Part of a small language model's weights: learned positions, no biases in attention or MLP.
MLP neurons of a small language model. Each row is named by its layer, matrix (up: input weights; down: output weights) and neuron, and shows model dimensions 0-255. Each number is 128 + 24 x the weight over its row's rms, rounded and kept within 0 to 255. Numbers have three digits each.
After each neuron's rows, "fires before" lists the tokens most often just after its 100 highest values on Wikipedia text that the model never trained on. A number after a token or word is its count.

L6.up802:084155150082153113141101116116110147113103146128111127095111109165105136105150118132103091112147154093144090173152148094177154101125130139124168144156121143117140125143141103094100105133166086144100117113125144103125138094147148115152158115136156159169154113165142130136088144128118162122165124140132169120149147142111114093125124149117119153118138119154154134113099042143139131118090119111126140139092125133121151126075142146125129189099140145112132089154112117079131141101108112109138106158078139185114108136168133087188096137146121132135155117142168142122148098094152117144147115115110114112145113130134142175128131133152120117152110130119133090091124128159100154132202104165121119132134122135144105140118127164095087098121093147142117171144080145136130140092132144
L6.down802:084126147115196163167104120113137108161118157095128145095132131157074107109109117087144132148140134186072122106158109159117148113109137115154112124082175153142104166118107113133124116169152117139097098119150104103068122141121139091160144107156151108156110148126111141111148130135168139095128094111122160119153130166111165141137154093133162130103159111138120115136125119124098122118144133131143127134164172126108133109134153142156129125093119123107132120123150142147138158112135171122161133076158146154110111144141132119123116124127139109137123132129158121130162128138095133109162139089150140194117150114108146092109101119097158122083135148153131083118099142112123111106123155049100091091160128146105082146153131121143102164144152131160127131071164145089116111132127131
fires before: "the " 24, "| " 22, "|" 9

L2.up207:123129151105121125134133112154106129127114090161137100151126127157110113113144126139119084124135132110121126142133115148127150069110094114141144103146139171191117127063131103101122106152101109115120139145135165142138147126134154138110134080140128110105158134085108063131133171090159150132150151113139115170125117136158124099165122133150142170151146132155100126135096123142146133136169131119124132119087144100111099144141185148123113124151096097092116106094143158159132117119112121124175139157105157113123165137118132123147125096103158127108103136146157159134143172139079191126113152112102113111131144113084132174087158122151138145074115097104108098138141127136117099115173106149133182119123126086101131165145116176140093134160115172151109097136185095154133117110118121
L2.down207:120128110144177120149141145142145161163122140115115140111142091129125087133114105074126163100124113090144120135105118120182086113120087131128123094132129131169126147177103138141194159128118117132107108151143134116103139106162120142098134116123123090122124097172117117090104081118147163077103137109117126117133104123137109127161178130149100089135096111117154125129118155103092125108100132101147101136147064106141130113123126149182126096122133126124098125143129139166159121132145156132100144155175164153159134161109097129126163146135147116134109124136133103140130141134172155166117144170113100159147119130139156116136136175107109121101192134154136103136110146065166135137095158088153102128133137169169103137152136120137119167111095086090114086123134129124134130104130082
fires before: "\n" 42, "\n\n" 11, "ral " 7, "ed " 6

L2.up771:140134160100135136137119115133098119141126128164104110137142123164168142137119214100139114129146112143099143097085174109099106110186139148113133128118112128146118126136099118113090143136147208119152154110162096150124125101166122093129109115090102129105071163123136096125163150158127103108116079110099123171169176084112140166131144082162124085145129127113128118082138101077126143095100138098135127134120121111142087126118104135133101122109134158135131132102090154098128125109111140129124127089106152173178121115144128126131155115115128122167112118106150115113104122106153133140128105135092125110087123103111109124137106148096120171098165100105141115159150155076096161104115135164161136131125154121139147106112129125113143128164123132162115167108165136150129146158156134
L2.down771:129137136121137132111112106084080127136111103116178117137125148162095152144106111136115099119120158091111109129158102104108123112127141103133133102132113159115135119169125157141080120099140152112090169145131126127148120112136141136110114145102127130163095133156132179117070130111118119151124085138115148162063113127175127148124132139193186130135162101081149178128138127134148132104063137148154132155114132117105161142128154101144127130100108165131096146114194170122096154136122120120107107133120113115098117121181120122129138167113148143099172080143141133127156147097144134192127118121137113114107142115099160122102130102114128140162153136086117151116140117087151117109097110171109135131181182145114122140131110107152129128083122153123133133125111163092167159137113139
fires before: "| " 38, " " 5, "= " 4, "ley" 4

L10.up462:132132123138119138103129094115127117129092145164138103127096128139107103132123156183102107135159160026179133092120108130107150136108144106146156071129139130161113107124114159118105129120134139133087130146092128126103123159121134099112153128111085127151149150148167128148184145139108108093142149115160109134136164132125147132163097143121146159110149112139101126131114149102120171156129148134174120103116109122139129123142157153136147136168160144090106117142094111115148126118145164141136134114169116139060169115124092153123083149093136124110092083099126164137119117145109122108104170125086138131089122096111117152147116161130089129160103121105128144092133103124136152097154093155116150134106164121145133116101115147093135123076156127127142167160144201150126105136152136
L10.down462:150129112095108162150121118127116135133122156120113132105142137137148111135108096094113114154103111153068123134142161100180153125117089086103132157165134130117147148147129126120165092100134126157114138106151142134133192128150184126112145163206146123147095088126119128123102151147121101135142139145138113122130154126140129108127159097132137103157106135111141153090138106164085075098123108177088163128153116138115126142117166141144152122119119124098116116141140155075100121163078147103149158153137113104110158148121172112144135130165136100146171126139124132149143170139101147076144113078124146097124120150140134103115128130132167149135180116125131071122118114080088128166116156078102124139126128121103115106136096128139139152183132128153132102118148093097149109115115088
fires before: "| " 65

L6.up554:098122121164141126128096082119173140101125126131138079119108111127110091124118122117117149152160091096124118117165114155163116138172078126145118097112156129113153114090113096124135170074112116118067150138158115124093117119130113153096125155127116123164153123154103177127124124164112173144143134153138116172166097160115151078078121086113125090138170128153133122113169144146166148117155143168124158111103117127118153107141116160092099110098130139125116136150171136115148155102130159116129151134131137150112105119128092118117127144117117128110148113112071150136115114123135111097131119121150114127174160118137099165099164133153151172127178154115122103062147181149163145173126126127115145107121123121140096111139138095125110144078097115158134145124153178117110128144132112
L6.down554:147138148164127126124127141103136114101121142132085104117098151134120120131118130111190164118158139151118159092108150180126130134149117136119137116116186093154142118140134148084172130173113124116130104129116153108108165131140114168146139119190115112136149138165159117142108138112134142117104131160132135129116152115116165157142097092140136118112128141143086085119113127154101150136134087140107146130157138129152088079171139157075127125156137172118161070089118128086113177133163171126120099107137160123108123152111111142124142093145122093115139118175126173086111086107134130133122142123122138171132104185130156141115116082101107113100103099124113166100118126078112158123115113156107173100107107157115076127144133159127112089131144114145113158094133113125122140114085121
fires before: "- " 35, "J" 20, "D" 8, " " 4

L10.up74:131106131156174106116145097169142149166149137126146139140097149152140115129131128115123089130161093123149112119133125096084110098109188105133128134143115099131137137136141155124112136197130080138136122158125136130101098116118162139107151118102100162075132071161113121105078155144102124118110106121125133157148133129119126087137141130133148155126122067145156139126152116105119113145100135072137142102088126104166089139103127139133090116139102128138182124164145114124137149095096128098143123148145113141140121118145112177165133140115130149096146126162151108073103168159152126131083117112132107155154138155137145125145158135118096125101081148142093105113131116086089131130141167116137106176140161127191166119140137123095105139121130138115124140114077150128107165154186107
L10.down74:141130147168124143150109134123140104068108134126136130132101155109104155154151096172153132134126116135142117150144113131117129112132148156151153112118099096134081114137109134125152119089137108097112140147152149128132149150087087112110117088080139133135094173125147140087146160129130157105143150108125116128130139150144145142154152154099132088174138120070102154144074116193103129135106120129113128122134108121126127116146130125092145139183105145131133098136132142113093131126158091130134149145118127154160128134082138118114143118118164107155132124178103120133142144115114160116139140142138211127076118106164119118108073064123139198193142113164105104128119150069120111123111124141143154101117145120107123106127141118103162133095164097154083125155130140119110113100166129
fires before: "| " 78

L4.up806:127157091148162134098142094099098084102108116115103152135137145143154099125156130117121113098127127104154174095154094111128132132121112123101150124160114105147124180126124109138108118106164130109138133127130111139167082085131164113102113158131138122137150142087136174130124126155132126147146137107092141131135144188103136160081154132087108151133119151101142097105112204168119152182141147167115114165109153126119125132136120091131103099096156115133104123126132161130145154119122125159147107123121141127183133090182128160112153140111141151105167155139164150105089128117089143143145137112120141132137135154154135109138144106135149152108141108145080148124125145127117146140130101107085127146145117114109216139166085068125150114128106125132093081105137099143136133156164101
L4.down806:091142138119152127146114118135138118160124095151109132159139153150094114092101154111118120101067134067088095092144121132140081132162089109131123167108100133144121128170103166104123114094103179139131139144103106139114130153129134152138138152121149119177141156156133085119107121123099144157128102111098171140136157152132158139129136151127098150151082144149155149116145147110152156141135100095147168135128166118145127132113119140056129120134114135118122157090143132157084147102165123101114157128143126163087088120180112139123131176138121176103115140113122102108108165107119124126152141187159132107165143120128119123114122122145126117116068100097149089115156097109205107108127110102124123149104161116103122120135154155127131129146133105108088157134152084126135118146151112
fires before: "\n\n" 40, "ali" 5, "est" 5, "ol" 4, "is " 4

L5.up363:105133109127142162123163129132133123142067101129129135127113135129113120128131156100143125107108129135130113172109118150127102091145097101122113092085119155149096134151130128113119199126112095175151137116105118137176104150137117124126130107107109128091111133170092125126128110115094142132150096119115107138150140101164115135139148143189132134124133133134174183095102144114075115119095151104126118122156096153174158135112112121136159073147152107108171140126138162102120150133133135082135138168094178113153107132128118132118107117135117135125167187129141111155108122177143154174133091054098141117131174096133104096139144116115121155137141137139150153131116188131120147157119128130119061165071120108102139135112122120098134116152139107090122142145161114152107118151142117
L5.down363:136120143177125130086132143133133107119173133122147117141104116111147092103093110117107138143126124115141166081146134133111160119073142134107174121124126116093104114141161122123149117171140130100135143158148143133128106081144138151118107111142106155120155130114135065164132087102139104133126137084157124104103104138137150111160116113117139165085116072141115175103161143148104135153164132125136095119106130139117147109160120150173136164143158156110123119107111109094141105103142150105134156122105127134146156154135145131130099141131132121131138088109128115084139160138125186102071152102125136091135116127138135090178131144082170131119103110108136098152173171149134185121063136150118132149167108173151094110133138109157109128114143129133159138124127104129209143098114123
fires before: ", " 21, ". " 11, "." 10, " " 9, "\n" 8, "s " 7

L8.up506:160126131090150148136138128112098127165165120132111168089134125151180125148113121102176119109100099106126109073131159134137108163172089158088070116152109110120155159124119127134147148166107089127131128124136125121116120160154103151102115115085128165051140082125148136160116139134087118172191108140128098173153136163166126151155117118168105137134163113130137171102151102162116129122139121086160093142112109126111132105105166173102149109105150083130131119121159098128151146121121118120141154114101142108140135134142092087149114116154114092145154102156156125151118132149158157132129161132141147115127121082111096074105094134101136146121122149106120136092130162142136129125123136131087151152105104116110155134116141156135097124170127117128137094129151095152147138104140098
L8.down506:139124122116161108119128113125139129140101128141144123133146141103107129098125128100128159105145136117099136125130122119138129052166156140108148108091144122117095103080147104081079137105114116121130127142122104111154129147139128130123148151102093094078153090110159131135147110092136128152104132139177159141151118128159105132125126111108173146153128137166154127158143178102086117082115132132125119116168150099105116101159105123141117097129106104139128128156081126093138124107141152123105138131120128142114141159138095113134097128116133146093097160158151112113125121161198180099121134118147143121110124133133119100180126156133146115192075163123176154119135100169115116081118104138096113164156148110179127180163142164130116106158134119165118116115110102125198134124169110
fires before: "\n\n" 55, "ed " 11, "ing " 4

L10.up444:167120103099132110131126095133115130153145121195129137126133161188110091101130107141126143080066120091126107090133162122114144093132124134130147117171090158204145131140120112120087162108145127142161107130120107130201089113139137163073130118133100111137129132139158128125097144146125131135162176163103101143133139146137128170140128130113161136111138115126131124105137154144115127150140104101129092128110147118131088127129107125154097128130135128112150118108149157144122128110127111167127160095096128133138162131111112119143106162128134172144131143111120121092150114135135118142135173133173107148109160142126109112134149163112149098066128151112068075124142146105138155122112124088143174165088133129128142117180088109130146113172103134128113105096140081132128151155132078
L10.down444:148118115139126097101110090109144129160117097107137117102133127124148120125085152082161129137102141115127131092105134113155092081145171150088097086125122148119127129132134091116185141144101145178144100093143145124099126114097188146117168129133068149117099157155116129131124136135142104100126141115139125144122099109171145115175111100110112110118101100161141132129177148184136131097153158124142131155090166114096108108090140159135133112167133135134135110154146108160128143135118139132074154100070135144108116124140134137145103089144155143101130123127149085170170152146112129127121152097141171101120121145133131105150129092101126126094125107128170139092140166183104161183120136138168119127117146097111133143105153185162129122156132116127119130137125079146118138122112096
fires before: "\n\n" 87, "\n" 11

L2.up663:115116116146125125097105195132140122101054110133112102094127125141125087133151178101116108129143126155121145140151123103124123107134120103151137122112123112103116154188147109110125117128129148152150143149126123123123161196131190124124114130085115119131104119131128130127128100123120140137141132142098182116137097113141134138149131178128088176164096137143153155100098125119114107136114156123096162111120108085107107118119144115166133121145159098141087134160125151139128159126113120097138111214161148164101177113129111146145116114119070148113132139129129124088089142112139148135177150140115097132110145106054115151170156115153159148137119099093138110129095147111146159143144121132135130140095090091088091146140089133114141132107112168138137130099136101129156141153151150
L2.down663:124111133144132152111106128142160119121159129133124123142132173103112144141147166128158115141095129145087155152160089110134105121108190188145133116186120114115088135142123134099129096132163141091120175175079117137097163151117121125093119132127139126137133127092156119120132103138140171129111091102158140120088127132167090117107100154122141147113090141110169077103142099118123162109127167158093134112109111104097143116117106143132117103112158094117137137130140144103120127137140119117109181103170127130134147137127129094145155136081121130157148136139127113125165146122084138086162110134147120082108130147126159146146144126104169120155142145166113110157121152091168132126112151158137129135151083172114131119114173117105141169151109129119133110089115099131174083064096084
fires before: "ment " 18, ", " 11, ". " 9, "er " 8, "er" 6, "ral " 6

L2.up419:187147141106170114122139142121118142157116147082136111155109132144162098134177093189122091145119068102110141116111160119155090117112105116124115123109117126130118131142095081120147153129168135083126162139121136146117095085107117119175142147125149120140175180156118148117134122131100093141149113115133138116140158160115146162156105115140093149117143084119086127110119126171114175085133117137179128090086091141154125115150103106132113141100115144102135130115105108151124132141111090126105144153140178152108120170132170120154121119165141137158149183114134090152052126139118126137095103086127124099156146144114148112148156113116131119128147148176143130111151109157158127150162106108117085131128149099100130111135120095120118122110141093113128159108134120132108096112168125
L2.down419:088121108090142134110128133149117120136126099130144089114094129167141141142148135127114135143153104064144117098132130121160124105106138129071112137134128084086129125131133161144157114134134152096125088152151124139079132126134133150161146117195122151136103176128102102138097114099136100125131119185154119143170155183128155125152094141101122118153141122097112122117167121147105141140142123173110125088100117119125132131211138111139130141114130138121123120163095180143159125136166140097131117098118181116091167167120136110179125137147105110163100156123168118128126135135142135094102114129118137082126098115124131102166166098101154075103166150145159140089124099129168137122101125105119112103152108154134094170141131107121156125118186125126089138115096112131114128104131132
fires before: "- " 33, "le" 7, "Al" 6, "a" 6, " " 5